{"n_layer": 11, "n_kv_head": 4, "head_dim": 96, "rope_base": 10000.0, "rope_fraction": 0.5, "qk_norm": false, "attn_scale": 0.102, "tie_embeddings": false, "optimizer": "adamw", "lr_head": 0.0116, "batch_tokens": 131072}
MLP neurons of a small language model. Each row is named by its layer, matrix (up: input weights; down: output weights) and neuron, and shows model dimensions 240-367. Each number is 128 + 32 x the weight over its row's rms, rounded and kept within 0 to 255.
Before each neuron's rows, "fires on" lists the tokens most often at its 100 highest values on Wikipedia text that the model never trained on.

fires on: "nt", "ip", " CD", " out", " Won"
L3.up240 [110 114 134 135  80  46 159 118 124  68 169  60 101 115 117 175 144 112  94 160 136 133 132  74 152  80 121 198 143 123 104 101 135 146 177  86 131 110 123 106 131 206 140 113 202 189 126 114 123 119 149 157 144 124 101 130 134 132 123 153  76 162 106 134 130 108  84 147 174 144 109 166 152 179 143 103 161 136 107 121 137 214 129 119 181 120 106  43  71 187  95  98 132 136 102 101 144 134 111 124 148 159 134 177 111 118 118 171 107 152 175 160 165 159 161 125 116 104 108 124 135 135 104 171  84  62  82 129]
L3.down240 [175  52 128 155 117 133  62 146 101 169  71 115 154 111 116  91 134 171  73 145 147 134 177 163 135 104 106 126 129  76 125 124  87 149 124 120 132 101 102 151 126  43 128 186  81 100 120 103 117 167 129  78 153 106  96 125 170 113 152 113 157 141 178 138 165 146 132  23 140 135 134 116 138  92  67 176 122 138 153 134 122 116  80 128 163 173 116 183 142  94  59 105 124 154 122  90 125 191  73 156 171 159 131 112 175 127 105 146 111 186  96 131  81 122 141 146 108  92 137 150 137 146 160 149 195 142 131  84]

fires on: "ra", "/"
L2.up607 [121 108  95 170  79 132  88  90 138 164 146 102 165  73  92 114 116 134  71 117 106 164 114 177 112 135 167 142 102 139  90 134 116 139  94  71 119 154  98 130 140 130 151  80 113 109  77 117 142 152 130 138 153 120 152 130 119 119  87 122 160  94 179 131 108 114 185 132 204  96 145 133 130 110 129 149 142 170  95  75 166 139  92  69  85 129 103  85 138 140 107  83 160 121 180 140 149 108  91 117  81 194 139 172 148 118  92  86  83 167 151 100  84 100 150 135 140 116 129 120 106  56  94 105 158 140 142 148]
L2.down607 [166 145 114 122 114 194 184 141 151 112 117 102 126 175 155 106 114 169 173 103  92 124 179 141 142 130  67 139 119  89 150 114  82 166 156 130 154 137 133 172 139 133 131 133 201 156 140  91  96  62  92  80 125 113 100 156 182 139 147 139 205 103  93  87 160 116 146 102 114 130  96 147  88 178 114 164 133 156 102 152  84  91 156 110 110  41 217 132  97 132 116 149 145 124 166 138 116 119  69  77 162 132 117  37 135 117 114  92 106 127 109 135 137 124 164 151 156 157 131 154  91 131 124  91 130 130 109  96]

fires on: "ran", "ett", "-t", " develop", "istan", "ship"
L2.up754 [125 134 131 133  34 129 133 117 157 126 167 177 167 152 155 110 144 156 154  76 119 189  75 158 205 154 185 112  78 127 148 118 102 122 110 126 104 126 105  74 159 141 160  95 158  91 118 135 134 169 134 130 197 129 146  98 135 119 158 103 160 180 132 119 125  71 171 141  99 110 147  60  96  96 145 144 102 157 111 150 120 171 121  89  56 128 138 153 156 117 198 154 143 110 161 127 100 102 165  97 121 180  88 126 103 129 148  70 121 179 105 121 106 139 134 162 125 113 110 159 198 118 128 134 195 199  73  91]
L2.down754 [115 100 116 136 126 196 109 122 132 119 167 144 136 104 134 120 166 118 132 123 130 125 133 138 114 108 119 148 130 131 147 118 145 136 121 133 181 103  89 138 211 126  49  74 163 134 101 113 121 133  85 119 128 111 140 172  89 134 135 161 108 123  81 147 174  72 153 149  75 172 121 217 162 123 144 146 183  94  85 113 186 138 131 110 171 147 132 134 122 102 143 116 104  97  81 121 124 119  53 104 122  83 134 112  78  78 142 172 134 115 145 138 146 144 197 163 154 161 164 136 172 116 147 129 101  86 127  99]

fires on: "ra"
L2.up49 [126  84  98 131 125 152  61 144 108 169 109 136 110 140  89  95  78 106  52 126 114 116 149 121 142 110 147  60  88 136  99 157 111  69 107 114 112 130  99  96 166  88 122 147 148 121 121  98 138 144 118 142 105 143 126 143 118 132 130 137 115  91 122 152 109 134 126 108 168 146 150 172 143 151  93 137 148 127 106 135 112  91  86  76  45 174 172 104  47  98 145  98 187 115 138 132 117 127 125 120  53 132 121  90 133  92 117 128 110 162 150 109 116 105 157  67 142  97 135 159  63 120 131  58 107  89 177 161]
L2.down49 [183 165 170 125  99 124 195 174 141 157 143 176 133 170 173 127 142 150 177 145 117 147 161 126 147 146 149 165 137 106  97 143 113 129 182 112  99 173 155 185 161 164 130  97 174 186 171 126 114 144  82 116 164 137 140 133 153 212 122 130 231 117  83 131 135 163 139  88 131 123 108 140 138 173 161 142  97 149 124 117 118 155 128 123 119  60 195 152 134 126 133 107 151 190 134 136 138  80 147 130 155 163 131 104 135 146 114 107  94 130 104 164 133 100 160  96  90 105 130 175  91 155  65 116 128 160 136 125]

fires on: "ins", " cons", " there", " Cons", " among", "bert"
L2.up592 [ 97 111 140 108 196 108 130 182 108  96 113 102  83 133  81 190 167 119 121 148  97 132 127  33 142 122 165 166 148  69 150 132 138 177 134 119 118 145  61 145  97 105 119 161  90 145 118 140 112 135 137 117 122 190 156 138  95 168  93 103 181 102 178 127 107 187 137  68 175 144 100  67  92 122  91 112 164 123 159 130 167  96 144 104 141 107 131 111 141 107 134 133 102 157  64 105 145 115 156 116 136 114 119  68  96 141 164 151 122 132 243 159  84 122 127 113 158 197 128 118 144 109 110 107 107 132 156 124]
L2.down592 [136 154 128  99  83 102 141  91  71 109 145 109 143  87 126 111 107 125 170 145  98  72 126 127 127 124 120  76 135 108 161 142 125 148 152  99  98  89 135  65  82 142 136 162 138 141 120 159 159 119 107 171 152 123 127 135 121 158 108  87 124 103 144 161 109 127 118 144 170 158 144 155 119 118  78 131  65 141 161 139 125 175  95 170  37 163  32 102 124  73 100  80 152 155  89 153 130 152 134 137 110 103 123 120 120 115  73 138 170 110 107  91 140 121  68  91 131 112 100 158 103 140 110  91 117  92 135 131]

fires on: " ab", " mi", " remain", " sett", "usp"
L3.up491 [170  99 144  64  88 115 144 112 145 124 105 145 141 173 122 155 160  71 195  94  48 147 133 129 131 121 159  77 118  81 121 119 108  94 100 180 107 155 171 128 130 137 146 123 122  67  87 158 130 207 101 129 118 161 121  86 141 154 137  86 144 131 155 129 130 152 141 116 119  83 134 120  75 131 208 151 144 174 197 200 151 123 134 108 115 134 175 187 191 173 124 124  97 118 144 135 163  71 181  83  95 164 119  86 156 119 110 107 140 113 124 152 163 105 127 183 170 130 123 157 143  89 133  81 111 250 130 135]
L3.down491 [120 115 159 188 132 114 154  77 110 122 210 101 175 154 153 133  77 171 144 144  79  60 107 151 139 137 146 101 139 119 137 200 121 173  78  74 129  94 136 162 141 177 175 101 173 182 125 155 114 102 134 164 125  99 110 161 111 146 168 105 127  96  85 165  87  78 135 199 116 108 170 201 138 125 129 103 147 109 124  85 122 136 135 178  92 100  96 117 130 132 229 175 140 123 155 122  95 136 141  95 146  43 143 124 105 130 101 135 125  90 126  87 158 151 162 123  98 126 121 139 126 175 185 154  72  57 155 152]

fires on: "–", " al", " him", " ter", "ce", " fail"
L5.up220 [144  85 142 142  85 177 111 169  88 178 136 130  67 130 100 178 129 147 112 151 100 100 196 165 160 163  92 141  66 181 149 120 168 145  95 142 112 137 165  87 102  75 175 185 177 150 120  97 145 102 111  89 153 149 110 152  95 103 118 157 141 142 138  91 124 162 113 128 155 143  70 130 178 128  54 190  89 177  53  75 144 126 125 126 160 158 188 141  96 132 129 209 124 106 146 130 144 131  98 148 163 148  92 114  87 119 120 157 172  99 163 149 111 183 144 144 129 107 135 116 149 131  92 143 129 193 103  50]
L5.down220 [ 88 106 141  99 193 120 116 138 135 104 124  95  87 129 178 121 131 133  72 142 150 144 140 175  84 103  95 159 194 100 137 110 118 152 153 112 142 147 126  71 111  95  94  80 165  97  83 112 175 115  82 117 130 105 183 141  99 147 141 153 131 152 114 156  77 112 127 111 114 151  92 137 144 104 137  72 123 128 184  98  80 124  61 127 127 147 151 129 123  91  87 105 147 135 130 199 119  95 129 145 190 153  72 145 160  96 109  67 118 104 188 145 127  95 122  68 106 179 178 122  89 107 138  80 128 134 158 135]

fires on: "ce", "ph", "–", " y", "ong"
L5.up379 [178 166  72 113 122 121  89 126 148 177 112 120 158 115  73 141 166 145 119 131 106 165 165 175 151 131 110 161 152 201 143 121  92 157 156 166 142 138  92 158 128  63 143 140 167 121 102 130 150 115 147 175  82 128 137 149 150  51 191 149  72 136 184 131 134 116 178 170 167  62  79 119 125 194 140 110 134 117  68 140 157 124  66 116 181 166 115 130 139  97 133 221 199 156 149  86 106 189 132 158 137 123  88  62 119 122 182 153 151 119 167 132 117 198 127 129 156 158 152 129 135 125 154 111 127 136 171 115]
L5.down379 [114  79 102 133 142 153 141 144 145 122 141  91 118 166 164 151 112 103 132 144 140  76  23 131 100  90  92 107 137 115 102 148 121 103 154 139 181 107  92 108 119 171 107 102 135 147 147 157 128 103 142 122 157 161 199 143 110 155 118 134 134 150 123 139  61 119 145 129 100 167  97  94 177  83 108 114 107 107  98  99 134 119  68 116 137 126 136  81 107 187 114  33 120  89  61 168 135 105  83 126 158 127 124 184 110 102  95  79  87 146 163 130 118 109 104 104 165  93 191 112 128 144 143 132 133 167 133 152]

fires on: "cted", "nt", " both", "ards", " CD", " Republican"
L3.up339 [114 110 170 121 120 102 185 138 181  81  80 107 134 139 137 197 119  82  75 175  94 108 155 166 172 110  96 193  76 133 144 123 146 111 167 125 136  52 126 141 109 144 176 121 159 133  93 171 163 142 139 170 106 202 134  66 173 189 113 156 123 204 195 150 157 119  99 148 144 136 170 164 126 125 127 135 119 149 133 156  71 249  93  77 148 106 130  66 161 165 182 133 142 117 119 152 123 128 131 123 130 126 135 133 113 134 133 131 106 181 101 154 142 106 149 115 176  92 136 105 210 114 158 103  57 170 109 125]
L3.down339 [147  62 106 134 133  97 109 101 123 173  92  82 167 132 168 118 125 135 100 117 124 117 134 138 150  87  56 169 155 113  93  90  50 217 127 142 153 155  50 104 121  76  58 173 152 115 143 103 128 118 184  99 156 125  75 150  98 104 130 126 125 141 122 106 167  99 121  82  95 136  65 155 115 110  96 180 117  84 115  79 130 139  96 112 146 101 141 175  99  92  97  83  68 144 139 199 113 209  97 127 124 119  92 121 114 136  75 139 118 120 153 118 117 157 118 113 148 156 140 191 104 110 154 146 135 143 107  92]

fires on: "ate", "ady", " mm", " •", " ord", " Min"
L3.up753 [118 163  77 135 109 120  85  82 114 134  38 164 191 114 133 100 131 149 135 140  95 137 102 161 129  63 127  96 115 138 149  94 116  72 117 155 110 114 121 160 101  92  99 125 115 109 115 143 143 156 139  83 130  84  90  85 110  61 141  89 162 117 108 126 112 116  70 131 107 122  92 111 111 102 116 106 102  70 191  99 136  52 170 199 128 135 174  92 180  79 144 131  53 122 162  92 127 132 166  95  71  92 137 127 159 123  74 104 162 130  66 130 114 138  94 121 128 132  93 126 198 136 147 103 124 179 119  81]
L3.down753 [100 163 108 167 165 199 172 145 142 122 192  94 111 138 100 106 127 147  66 162 111 150 108  97 149 188 127  93 130 175 111 127 133 133  80 128 157  51 174 145 152 194 115  95 151 191 105 138 116  84 100 158 108  75 198 139 133 161  92 108 161 119  38 143 189  60  96 222  72 160 165 112 123 156 184 145 146 110  93 131  54 105 104 111 135 102 154 143 121 121 114 130 158 125 124  42 128  85 132 118 112 140 153 166  90 123 174 104 129  53 112 159 146 159 134  98  97 210 136 134  93 126 113 163  75 138  94 183]

fires on: " to", "ar", "o"
L5.up508 [ 90 167 113 129 143 127 185 173 119 183 140  42 191  99 151  97  61 138 116  85 108 140 171  46 169 121 117 135 139 125 196 132 182 160 108 131 138 128 126 146 106 105 105 175 112  36 123 158 125 118 123 171  67 131 207 138 102 104  87 150 142 114  90  98 140 156 133 139 113  90 159 117 144 107 118 100 158 146 116 174 109 177 150 123 116 144 131 155  71 112  96 121 114 110 153  77  85  95 137 164 129  98 132 132 113  89  63 135 118 142  76 138 183  98 110 122 133 114 123  91 122 137  84 121 178 160 130 147]
L5.down508 [156 146 121 131 142 140 166 107 135 144  92 174 103 131 135 124 142 137 162  68 146 133  88 159 123 109 101  75 172 126 146 114  97 142 168 159 120 137 135 101 102 121  82 120 131 136 101 140 153 167 124 129 167 135 139 115  98 187 145 151 119 168 126  92 118 134 158  83  84 128  91 124  88 107 138 138 108 186  91 164 143  89 130 106 102 171 161 143 194 165 109 178 155 185 106 169 154 139 112 113 112  73 117 127 124 141 120  92  78 171 128 152  84 121 153 129 147 143 151 174 172 103 111  77 138 118  84 156]

fires on: "nd", "eral", " record", "est"
L3.up542 [123 112 165 137 168  97 134 156  94  83  75 138  99 114 133 156 106 153 149 105 146 151 114 129  61 104 162 128 143 147 134 133 140  98 119 179 129 107 196 137 175 170 157 187 156 113 126 152 100 132 103  92  84 149 152 157 150 154 127  88 125 138 144 126 169  70 151 169 100 103 174  70 131 135 105 131 126 153 179 122 166  91 123 127  91 118 103 113 110 168  99 176 116 139  82 109 129 133 109 130  79 123 182 131  88 128 183 146  98  92 142 128 114 133 193  43 132 148 142 106 128  93 128 128 135  24 112 172]
L3.down542 [166 131 103 126 168 151  93 154 134 161 154  50 142  91  97 112 113 159 104 110 131  90 148  97 163  72 120 126 100  91 115 119 138 158 143 184  76 123 111 148 122 123 128  90 102  65 174 133  77  78   0 121 108 140 120 119 150 153 115  93 127 137 137 130 154 140  94 142 103 133  96 175 128  68  87 150 133  88 139 157 100 133 122 145 138 141 113 108 151 116 192 139 168 105 164 120 185 115 153 107 191 101  61 142 173 183 157 119 119 202 127 120 134 104 126 146 173  75  71 165 142 171 122 110 111 133 112  99]